{
  "n_layer": 16,
  "d_model": 448,
  "n_head": 7,
  "n_kv_head": 1,
  "head_dim": 64,
  "d_mlp": 1216,
  "vocab_size": 4096,
  "activation": "swiglu",
  "norm": "rmsnorm",
  "norm_place": "pre",
  "norm_eps": 1e-06,
  "positions": "rope",
  "rope_base": 10000.0,
  "rope_fraction": 1.0,
  "qk_norm": true,
  "attn_scale": 0.125,
  "bias": "none",
  "tie_embeddings": false,
  "parallel_block": false,
  "extras": ["capped logits"],
  "init": "uniform",
  "init_std_qkv": 0.0248,
  "init_std_o": 0.0308,
  "init_std_up": 0.0355,
  "init_std_down": 0.0355,
  "optimizer": "adam_hyperball",
  "lr": 0.00574,
  "beta1": 0.9,
  "weight_decay": 0.0,
  "lr_head": 0.00323,
  "warmup_steps": 196,
  "schedule": "wsd",
  "decay_fraction": 1.0,
  "decay_shape": "cos",
  "final_lr_fraction": 0.0,
  "batch_tokens": [32768, 65536, 131072, 262144],
  "seq_len": 2048,
  "doc_mask": true,
  "train_tokens": 557100000,
  "steps": 5374,
  "dataset": "wikipedia_en"
}
MLP neurons of a small language model. Each row is named by its layer, matrix (gate and up: input weights; down: output weights) and neuron, and shows model dimensions 165-228. Each number is 200 + 40 x the weight over its row's rms, rounded and kept within 0 to 999. A neuron's up and down rows have the sign that makes its largest values positive.
A block is one neuron, or neurons of one layer that tend to fire together. After each block is what it responds to, as a language model described it from the Wikipedia text at the highest values.

L2.gate856,236,204,225,224,167,232,189,200,176,165,188,224,169,269,198,173,165,287,284,184,274,122,149,226,242,197,199,194,170,193,198,273,163,187,228,125,172,152,239,213,165,201,138,194,189,160,160,194,197,232,227,270,245,181,223,232,244,240,219,215,176,284,137,212
L2.up856,249,132,224,186,236,179,163,220,201,198,170,174,170,198,179,152,193,181,206,191,174,191,155,191,141,199,140,214,116,173,179,210,188,195,204,169,196,153,196,195,183,207,116,128,189,238,220,169,122,190,250,261,244,198,156,167,201,215,208,239,137,213,174,187
L2.down856,211,178,248,187,168,211,210,234,236,213,235,195,170,192,217,158,166,174,257,197,228,235,216,183,195,156,244,202,229,134,129,110,144,188,176,85,191,239,182,75,97,241,251,222,157,174,227,313,253,148,184,122,231,231,206,179,123,179,202,240,240,273,228,194
Responds to: Mid-word suffix pieces

L9.gate479,215,217,145,222,193,169,188,144,150,230,153,191,132,200,179,203,222,68,217,226,210,219,151,170,214,194,155,162,128,122,117,253,143,157,188,177,113,144,241,146,230,220,236,211,222,305,229,216,187,229,195,241,236,190,254,178,227,233,197,229,217,210,131,175
L9.up479,189,221,128,170,175,200,169,231,158,229,195,206,145,196,289,141,183,170,198,196,124,209,187,175,192,234,191,165,220,222,187,220,160,207,215,224,181,231,240,115,188,150,161,213,181,204,195,164,230,208,217,245,236,165,206,188,241,227,235,140,192,168,173,137
L9.down479,139,234,162,229,215,220,135,155,138,160,213,130,192,152,213,208,177,108,260,267,240,216,185,233,173,242,88,277,231,177,204,212,153,194,193,190,193,195,205,206,167,197,199,235,186,203,190,228,142,169,277,228,196,229,182,160,158,173,205,136,172,187,194,218
L9.gate699,191,237,165,238,141,142,149,223,302,202,218,222,214,261,204,252,147,148,182,142,185,148,198,186,198,227,158,300,203,161,260,210,149,180,207,195,219,86,260,235,279,183,234,209,218,212,205,154,216,188,183,181,133,194,258,193,221,227,205,238,175,218,120,183
L9.up699,220,242,172,251,243,142,189,226,221,198,263,190,181,208,201,189,259,197,227,190,210,171,176,158,216,160,235,199,244,222,208,191,215,148,193,174,151,146,183,249,160,216,203,225,249,201,239,225,186,151,210,256,192,271,218,160,165,235,280,212,225,222,229,198
L9.down699,143,219,232,211,208,175,159,162,182,188,209,231,156,242,163,238,219,227,226,194,193,142,86,242,230,218,155,214,235,174,200,147,258,199,158,148,271,235,160,217,197,193,252,147,231,241,162,318,126,214,175,203,225,176,229,141,223,145,205,190,220,246,150,269
L9.gate880,229,188,159,263,166,225,115,196,174,179,233,203,175,163,211,186,194,170,222,231,132,249,177,240,250,200,273,196,203,212,239,187,193,148,261,215,234,237,251,90,200,204,291,234,236,169,272,159,177,196,227,210,148,239,232,269,147,241,203,169,210,229,211,195
L9.up880,199,143,163,223,139,208,141,124,228,206,221,169,235,212,187,215,143,191,160,163,182,256,170,192,250,230,148,198,196,193,185,200,147,175,166,181,227,224,167,122,280,177,237,185,218,225,186,242,218,266,219,196,216,181,169,228,198,144,174,191,208,267,159,268
L9.down880,152,163,150,218,240,149,129,150,192,177,233,212,202,191,205,162,174,207,189,222,270,278,158,222,210,205,201,242,241,190,220,151,130,279,213,141,193,177,226,104,216,174,183,213,141,164,167,174,222,200,214,208,268,286,277,193,228,181,135,194,148,174,259,251
L9.gate932,291,202,174,200,200,208,219,211,207,204,252,255,131,185,202,221,151,149,192,181,132,194,215,162,293,185,212,230,197,201,263,163,285,233,159,194,123,184,233,86,138,200,257,231,289,197,203,158,167,216,252,240,213,247,234,194,230,197,182,168,267,231,162,153
L9.up932,193,247,118,213,138,206,115,219,229,215,204,216,151,188,242,230,268,173,197,224,218,283,248,152,174,203,154,214,185,275,172,274,226,132,195,226,227,228,161,233,148,127,192,206,208,188,249,178,163,227,186,206,132,217,171,184,176,289,266,274,247,143,150,164
L9.down932,173,153,141,255,191,153,173,152,215,157,167,168,201,154,249,196,196,171,209,183,222,180,176,166,169,177,223,191,204,184,178,187,172,221,173,157,214,197,154,239,207,155,236,102,187,229,144,217,188,235,189,181,252,236,259,164,235,188,186,186,221,149,174,114
Responds to: Organization-name word endings

L2.gate617,242,151,218,161,162,266,225,141,200,175,151,195,153,130,206,224,163,213,198,231,218,242,175,200,207,206,266,274,238,183,212,268,240,205,249,240,216,214,204,205,181,232,189,219,186,216,201,296,171,200,112,191,135,198,118,187,206,195,195,243,265,201,194,176
L2.up617,201,176,176,195,224,242,316,232,207,222,145,292,177,199,185,215,176,296,202,178,202,180,174,235,175,222,254,240,241,216,225,171,162,241,234,202,186,256,160,234,185,231,274,160,276,174,268,248,240,231,297,194,205,222,183,229,255,162,227,225,229,267,233,252
L2.down617,289,257,122,273,209,244,192,237,182,218,229,156,226,146,241,174,182,183,163,249,189,247,187,186,172,215,160,176,150,260,191,185,203,110,275,224,263,234,166,200,187,266,157,132,266,206,157,215,208,119,211,69,186,179,242,151,267,238,168,239,243,151,143,208
Responds to: Word-completing suffix fragments

L9.gate49,161,188,217,258,218,256,220,127,200,195,192,191,186,199,119,215,192,222,202,134,172,122,260,179,234,176,139,284,272,210,188,183,154,190,166,177,165,153,195,205,233,239,130,220,192,212,182,190,202,280,254,169,240,190,228,179,222,232,170,191,230,257,179,183
L9.up49,205,127,236,203,182,276,237,202,207,190,194,186,220,213,209,160,224,233,145,190,148,297,144,187,156,178,192,129,260,180,250,231,237,223,187,170,163,158,184,153,161,188,212,217,172,125,204,172,239,240,127,93,83,175,239,198,170,229,210,248,111,195,167,155
L9.down49,228,167,156,190,190,209,282,185,179,214,152,174,144,196,209,176,205,222,186,177,246,206,154,180,209,197,215,158,210,145,196,148,209,259,227,162,143,227,283,177,198,184,218,286,215,239,166,186,178,155,166,213,259,237,243,171,237,204,137,240,245,143,245,167
L9.gate636,176,196,223,177,166,199,224,198,247,218,173,241,180,204,142,235,189,245,245,200,145,212,173,232,207,142,158,221,139,174,200,123,187,246,275,111,119,164,202,139,238,193,142,245,227,257,150,239,192,234,171,179,264,186,189,134,167,182,230,220,204,134,244,209
L9.up636,186,188,149,241,215,199,219,190,175,169,135,216,240,212,128,192,185,217,271,205,188,229,186,288,246,232,200,265,204,228,244,173,175,258,168,218,247,151,199,188,171,240,165,253,234,210,159,249,248,211,192,175,173,226,222,207,210,196,244,191,263,219,237,178
L9.down636,199,137,146,213,202,245,205,205,224,184,147,144,151,168,205,112,233,198,270,165,229,163,211,260,179,188,147,172,147,201,223,216,227,141,205,175,208,192,204,165,200,90,253,217,228,305,150,149,176,239,221,176,223,180,214,218,218,258,175,189,138,276,248,177
L9.gate701,165,173,141,192,208,145,242,181,220,186,162,192,200,229,177,208,219,206,248,183,228,180,218,218,193,194,284,164,256,216,200,213,230,167,221,165,167,185,220,226,243,300,194,242,178,136,198,222,215,191,208,251,179,243,199,206,172,165,305,74,205,218,167,199
L9.up701,207,181,146,274,191,166,299,148,208,227,164,212,183,273,136,261,234,226,201,221,151,217,218,215,250,202,262,251,226,165,249,213,154,135,219,180,222,208,212,195,198,171,217,211,164,213,257,187,214,207,195,252,223,232,185,191,209,182,235,146,155,211,208,241
L9.down701,215,233,147,236,184,163,189,132,225,187,187,165,166,212,210,124,173,215,215,157,177,255,214,174,282,208,218,190,225,249,192,196,258,151,140,246,270,240,226,117,293,219,173,159,209,151,171,227,209,152,235,201,216,211,204,208,263,128,206,152,271,214,177,185
L9.gate1080,266,207,162,158,229,251,253,165,204,232,211,230,167,260,193,140,293,213,236,173,193,231,209,190,276,162,160,192,257,140,239,109,236,220,215,129,161,209,250,96,250,254,177,229,169,193,208,224,237,236,242,237,156,190,240,215,234,173,275,99,223,230,76,234
L9.up1080,173,191,194,256,259,220,252,233,158,233,198,137,166,166,241,134,185,153,214,185,199,188,234,203,200,202,255,237,211,88,211,205,260,227,221,59,190,171,222,170,234,213,182,200,250,191,86,202,192,223,192,193,213,137,245,246,223,240,222,247,213,215,180,222
L9.down1080,167,106,171,204,201,212,198,166,255,175,212,152,289,203,242,153,199,183,272,198,243,155,193,152,241,203,171,203,247,157,192,200,196,141,225,246,141,170,160,233,154,176,244,215,149,227,117,251,187,223,170,237,171,225,185,206,184,318,207,187,209,216,220,156
Responds to: Word "as" and pieces

L4.gate151,201,209,274,254,213,211,139,192,198,197,159,245,195,129,192,144,215,184,162,207,155,180,186,143,224,223,175,188,242,239,117,209,157,214,211,193,173,194,236,201,192,193,112,206,196,190,165,164,186,211,131,252,201,166,178,172,150,181,221,196,192,205,185,167
L4.up151,170,232,260,242,191,305,185,207,181,177,169,288,120,201,196,230,213,239,191,198,216,162,240,257,237,175,214,286,185,239,101,278,215,170,210,143,115,151,187,226,204,229,187,203,168,193,247,237,222,194,177,224,185,155,192,198,194,241,175,164,159,147,161,250
L4.down151,83,143,184,271,291,193,185,177,220,176,155,173,156,164,72,214,204,183,165,163,191,129,133,157,219,252,178,170,189,134,254,200,243,193,201,209,182,208,228,144,230,193,139,137,248,169,186,172,198,206,220,185,183,252,234,187,165,172,177,224,211,152,211,208
L4.gate588,276,159,179,245,148,252,165,213,193,230,270,274,220,137,103,143,207,213,177,180,153,231,198,171,215,206,186,175,209,197,165,197,194,203,153,135,216,199,228,193,193,187,169,173,219,228,232,216,238,243,229,219,202,288,235,203,171,228,179,218,219,240,198,187
L4.up588,187,229,188,284,229,266,225,168,146,147,181,274,205,197,192,113,224,202,165,207,148,229,217,151,170,261,202,194,224,175,198,234,211,202,129,153,219,187,166,154,254,200,246,199,251,144,237,176,254,164,277,230,227,138,176,202,125,166,178,185,190,214,248,206
L4.down588,272,170,191,246,157,215,199,193,184,232,199,104,160,207,149,145,215,171,218,233,198,223,205,244,214,215,222,189,156,148,182,237,257,287,204,120,189,147,215,233,218,219,257,137,249,263,191,219,192,237,212,143,242,145,214,169,210,195,142,185,189,206,198,137
L4.gate1031,263,193,253,236,178,210,217,113,162,179,264,243,204,169,250,232,248,176,235,144,193,196,238,135,224,188,172,204,261,189,203,216,214,203,180,249,251,196,221,176,211,118,197,189,222,194,162,212,161,189,233,178,225,235,201,142,228,196,180,221,103,158,172,151
L4.up1031,252,232,235,203,186,182,204,162,220,211,163,255,241,211,184,171,187,230,219,187,211,190,182,196,225,161,156,253,185,171,144,280,203,192,257,194,192,172,200,196,213,150,161,263,228,227,240,181,209,202,167,276,233,143,170,230,174,198,237,208,158,237,182,167
L4.down1031,265,164,227,170,218,231,202,195,219,246,198,169,290,162,244,156,203,174,273,193,211,169,152,188,164,280,195,161,171,253,217,202,242,126,228,186,171,255,223,191,154,122,207,136,193,156,214,169,191,218,162,226,152,156,227,187,248,235,139,188,135,208,142,263
L4.gate1045,194,185,228,279,214,200,150,139,213,190,218,162,151,231,298,227,243,234,238,233,259,213,169,184,233,290,220,239,249,170,193,231,196,228,166,201,219,173,165,175,223,184,134,230,175,257,237,192,223,128,131,193,188,199,169,226,243,221,176,218,203,156,140,236
L4.up1045,201,199,244,231,171,231,199,193,138,225,182,206,245,262,207,219,234,241,232,221,163,156,241,232,216,198,280,225,134,165,228,155,158,223,186,144,211,137,269,127,186,223,153,224,180,191,236,197,156,214,186,220,326,150,229,207,159,202,134,193,257,143,188,250
L4.down1045,219,187,200,196,178,219,208,207,190,245,228,232,250,235,203,201,264,180,302,147,184,194,163,225,117,177,200,201,123,202,160,171,245,182,175,174,245,126,145,189,218,265,192,166,173,208,170,199,227,219,185,151,217,166,153,247,231,168,189,129,205,228,215,181
Responds to: Mid-word suffix pieces

L4.gate368,210,184,202,217,225,219,233,197,195,163,204,220,177,241,210,229,184,242,251,208,136,216,201,248,218,198,153,194,256,197,158,195,231,179,230,180,222,202,229,218,233,145,235,199,136,241,168,152,167,183,167,146,204,220,262,219,190,188,152,102,240,247,261,245
L4.up368,208,215,155,203,195,223,229,177,159,237,189,215,176,198,118,180,185,263,201,238,250,214,168,219,185,200,204,179,157,166,194,197,255,136,167,126,191,125,224,209,183,239,188,153,296,204,189,194,221,257,203,218,211,191,165,192,168,273,124,189,197,179,190,192
L4.down368,191,194,226,261,217,241,142,238,166,104,170,249,190,225,209,161,196,223,187,187,158,227,173,194,233,143,193,211,200,120,195,164,239,223,197,170,208,210,271,249,244,158,242,199,293,267,243,127,234,227,264,258,155,129,242,190,140,218,234,232,116,223,227,182
L4.gate514,220,208,269,196,205,196,227,152,232,175,199,230,216,142,173,198,255,242,170,186,142,162,220,160,275,228,181,232,224,204,239,200,182,199,161,118,198,139,280,131,166,164,136,228,236,236,197,193,169,221,202,224,201,241,214,187,154,141,173,111,208,187,282,291
L4.up514,186,145,212,167,203,226,253,228,276,195,185,277,222,185,117,210,244,211,186,214,176,206,347,169,171,228,145,228,200,169,247,149,125,261,157,207,144,166,230,152,153,155,163,193,293,217,168,117,260,239,217,204,143,240,221,147,176,118,237,198,264,219,284,173
L4.down514,201,173,178,212,239,233,229,230,223,182,158,183,153,156,176,133,228,192,223,172,192,159,277,222,199,181,160,179,216,223,210,167,219,188,216,190,185,173,145,171,202,230,222,38,186,172,175,194,236,255,246,219,167,224,239,203,235,226,228,222,213,155,198,136
L4.gate518,205,225,196,188,214,186,235,233,224,189,142,247,231,219,205,209,203,214,163,138,156,188,227,178,185,236,128,203,227,241,248,141,213,215,221,220,158,147,344,160,244,241,143,247,214,193,222,190,223,182,202,170,236,144,122,216,198,218,219,276,198,176,195,174
L4.up518,204,251,100,236,233,187,205,228,253,175,198,190,238,201,218,162,182,264,175,170,132,138,237,73,169,191,201,139,228,208,265,229,241,159,214,119,243,169,294,132,234,215,214,180,222,150,204,163,226,201,135,167,188,219,214,143,151,222,258,186,211,88,209,120
L4.down518,155,182,145,179,224,198,154,185,246,251,233,169,180,192,180,168,225,198,136,187,203,225,204,143,217,204,241,160,159,218,214,200,144,222,226,141,222,241,209,174,262,176,253,60,159,235,105,126,202,148,215,239,180,181,227,167,131,168,218,178,160,192,208,167
L4.gate710,208,183,203,192,211,212,181,212,197,131,270,228,177,208,205,140,186,171,203,222,144,282,194,191,167,165,285,197,208,232,207,165,200,187,162,249,190,217,260,190,274,259,199,220,247,184,226,247,182,216,179,200,190,136,268,202,160,183,216,238,260,234,183,209
L4.up710,172,257,187,157,210,183,239,176,143,233,217,225,137,171,186,103,172,271,204,159,251,235,238,189,225,242,245,206,192,199,131,166,188,241,200,185,191,242,249,215,177,175,149,162,196,260,154,232,161,154,225,251,185,155,227,236,192,148,180,89,202,221,226,279
L4.down710,206,216,137,173,186,207,153,202,251,156,185,129,179,217,134,166,208,235,251,146,225,214,253,140,297,266,193,229,194,127,148,223,200,221,170,162,188,232,304,190,227,173,148,146,187,248,179,223,170,209,244,299,121,251,206,168,162,219,271,176,197,192,212,192
Responds to: "as" token and As- prefix

L9.gate253,173,201,181,147,189,201,222,122,235,174,206,226,220,130,278,133,217,205,244,214,264,186,175,160,256,195,198,197,161,225,184,187,219,163,230,136,216,188,151,238,204,231,167,225,195,124,183,198,173,199,180,247,217,169,159,209,169,219,181,104,158,217,192,222
L9.up253,289,280,193,173,248,176,159,126,164,188,198,232,207,215,161,195,223,167,243,233,225,146,194,227,283,187,224,185,161,212,183,272,172,179,148,182,218,264,263,148,195,184,161,221,142,251,207,164,123,234,202,173,255,166,240,164,242,208,273,227,241,215,134,259
L9.down253,235,185,116,216,213,165,256,200,238,207,216,278,220,227,184,222,186,143,209,211,220,224,193,187,241,192,186,152,275,154,214,177,144,183,193,166,250,181,197,182,207,162,140,288,163,199,207,196,162,199,210,232,177,197,122,201,131,180,210,204,221,129,142,168
L9.gate529,197,144,182,192,267,168,155,165,171,220,169,189,203,190,249,187,124,238,184,219,205,176,137,167,265,203,196,266,193,179,230,214,178,220,181,192,212,151,193,183,188,156,192,252,201,267,247,147,161,245,189,270,216,119,228,267,186,214,183,211,199,150,129,166
L9.up529,228,120,171,218,256,216,288,203,214,213,170,139,220,109,259,152,249,254,196,182,201,288,256,225,221,183,168,233,240,201,225,209,239,188,188,182,169,228,172,210,326,169,165,251,213,192,129,232,185,202,208,294,199,184,177,288,120,251,189,192,119,153,252,161
L9.down529,182,150,156,183,252,227,195,154,241,137,232,187,138,149,157,216,209,181,253,190,249,169,184,220,214,296,226,188,187,218,107,208,222,208,194,207,181,260,222,236,144,159,207,161,167,173,177,226,184,221,204,255,225,177,153,214,178,139,182,227,181,115,170,133
L9.gate1022,209,262,227,289,192,233,170,249,242,207,179,196,197,240,191,224,263,216,201,180,192,156,194,150,223,213,204,202,203,229,191,203,255,184,237,159,194,148,211,173,201,235,236,227,219,151,223,222,181,190,263,147,231,184,220,148,247,184,223,319,189,215,179,196
L9.up1022,231,155,93,179,205,233,229,164,171,190,239,249,183,175,220,196,170,182,233,238,202,159,167,203,167,215,149,259,259,163,247,272,191,220,137,147,173,200,194,200,154,186,167,245,138,213,155,176,272,290,220,145,159,171,126,141,187,248,188,201,179,214,224,155
L9.down1022,207,260,219,209,176,168,205,204,185,213,170,224,162,179,200,158,205,141,219,198,165,162,261,234,215,203,239,218,170,196,182,169,292,207,227,134,239,213,137,167,220,254,237,226,233,185,188,155,191,247,169,140,143,220,228,198,210,251,204,235,217,213,141,262
L9.gate1180,228,198,203,251,231,206,124,197,221,179,209,251,200,172,224,171,219,241,229,232,201,211,188,219,234,168,218,252,187,230,216,207,157,271,174,151,239,262,235,163,217,213,201,210,159,213,232,207,293,211,192,245,160,188,200,215,263,251,218,202,143,243,205,174
L9.up1180,261,206,211,163,173,184,181,181,120,235,224,149,270,212,247,125,214,230,177,152,269,169,225,169,240,219,102,155,203,159,168,199,135,177,187,210,199,153,187,230,187,237,194,166,219,209,192,198,222,172,233,197,206,213,130,178,207,182,206,148,159,169,198,170
L9.down1180,192,174,185,161,205,298,135,203,133,185,176,224,185,238,156,167,254,114,154,204,178,207,289,226,196,173,291,228,173,220,205,180,244,237,167,181,252,202,221,281,217,166,149,245,208,181,132,181,216,195,237,205,160,218,179,225,177,234,148,204,248,220,207,250
Responds to: Relative pronoun "which"

L2.gate450,170,293,103,215,165,224,114,186,250,120,232,197,170,149,159,212,222,213,190,218,178,142,252,158,179,146,247,248,248,165,270,150,101,195,180,163,184,172,221,218,273,200,235,220,254,207,170,248,224,254,152,253,211,232,170,184,163,226,201,176,208,228,199,225
L2.up450,235,236,186,264,188,219,212,101,215,170,195,278,212,164,208,146,214,209,194,235,183,231,170,253,255,177,175,202,229,161,202,193,167,140,250,151,130,225,151,144,242,238,121,171,181,177,223,204,161,180,184,150,179,210,151,218,195,221,196,105,206,241,194,162
L2.down450,218,216,218,216,262,233,231,199,178,140,143,125,189,180,206,205,231,256,200,178,122,173,214,140,164,215,194,217,316,187,230,203,219,203,121,167,239,203,149,206,223,191,189,131,246,193,193,211,178,302,187,235,207,203,244,242,177,167,197,161,209,208,157,204
Responds to: Short function words as/or/an

L4.gate488,206,168,238,264,181,181,275,226,246,199,187,152,169,121,178,259,181,256,259,171,235,219,152,156,346,221,221,167,253,186,238,276,248,255,169,292,283,213,184,252,286,224,255,228,195,252,236,184,194,180,304,170,223,281,145,129,207,170,159,253,203,161,169,271
L4.up488,258,226,221,209,234,210,241,195,222,254,321,201,134,159,157,222,160,190,183,266,250,134,296,253,152,182,177,194,221,112,191,267,107,229,161,191,242,193,247,135,175,216,177,243,176,222,224,201,129,129,170,206,127,247,197,194,235,182,219,227,179,155,158,294
L4.down488,198,236,182,115,195,237,156,230,189,206,239,163,151,245,108,189,207,224,248,160,220,176,210,125,255,195,94,133,202,201,190,228,164,296,219,246,178,216,143,192,201,155,204,215,237,236,178,219,236,220,255,219,260,229,173,181,197,194,110,263,129,177,241,259
L4.gate602,223,207,209,259,182,133,180,126,274,221,167,176,213,187,216,239,218,212,279,146,230,175,174,249,218,209,164,240,175,192,226,214,223,266,184,190,193,218,175,204,215,148,180,138,183,238,312,228,175,251,110,204,160,156,247,148,233,197,169,193,137,199,153,261
L4.up602,228,242,180,143,185,223,199,254,181,216,167,194,201,216,180,213,126,231,199,169,196,152,177,142,226,265,177,220,97,244,191,201,198,228,210,187,174,179,179,162,208,174,215,145,201,129,206,245,196,213,185,182,199,136,204,222,164,172,209,259,146,217,191,222
L4.down602,180,154,195,198,188,280,212,265,180,221,229,175,159,30,171,257,134,138,166,215,165,194,195,195,255,173,231,198,227,131,204,161,220,184,171,170,217,198,220,201,135,205,188,146,191,144,192,149,185,122,166,181,180,259,231,198,233,229,261,163,194,210,236,167
L4.gate981,194,191,170,171,205,228,242,126,227,175,148,172,217,85,226,195,153,269,204,175,239,134,248,184,204,205,178,182,202,155,134,267,168,233,226,163,222,179,167,149,223,81,210,222,140,189,226,203,244,218,104,249,260,225,176,206,155,230,144,134,194,238,163,210
L4.up981,217,240,141,191,194,216,132,168,189,191,162,212,205,171,168,196,207,269,201,141,181,244,214,199,275,193,216,203,194,156,278,166,122,266,140,230,183,240,191,258,211,240,219,204,204,191,291,217,239,244,239,173,119,134,179,241,195,298,250,235,214,206,191,151
L4.down981,260,224,139,209,158,173,257,171,211,209,257,251,171,239,200,224,219,170,200,170,135,201,202,253,136,198,186,168,193,124,222,245,161,167,229,240,215,248,246,249,191,203,148,181,257,206,174,185,134,178,208,213,148,159,150,159,195,249,212,168,122,217,134,160
L4.gate1091,198,241,97,283,191,170,228,239,212,218,130,243,219,269,204,233,169,211,221,175,216,186,212,168,269,216,221,265,232,248,195,211,194,160,241,216,176,195,182,204,185,232,239,220,162,248,158,186,176,293,131,251,157,192,228,312,215,226,135,178,216,176,153,294
L4.up1091,171,242,165,210,177,276,274,143,184,195,193,211,242,197,197,109,250,160,249,145,184,249,246,139,132,126,163,183,187,135,199,226,256,195,174,191,218,242,171,173,237,255,222,207,235,182,209,159,124,217,198,229,104,214,153,217,165,224,236,201,188,227,169,143
L4.down1091,211,187,265,206,177,131,114,234,131,224,205,173,284,242,250,201,177,203,157,193,249,231,208,136,175,264,232,161,194,195,220,253,199,205,178,157,202,213,207,256,119,215,203,237,184,225,143,231,216,231,201,234,189,231,174,139,255,231,232,197,242,130,240,236
Responds to: Mid-word continuation pieces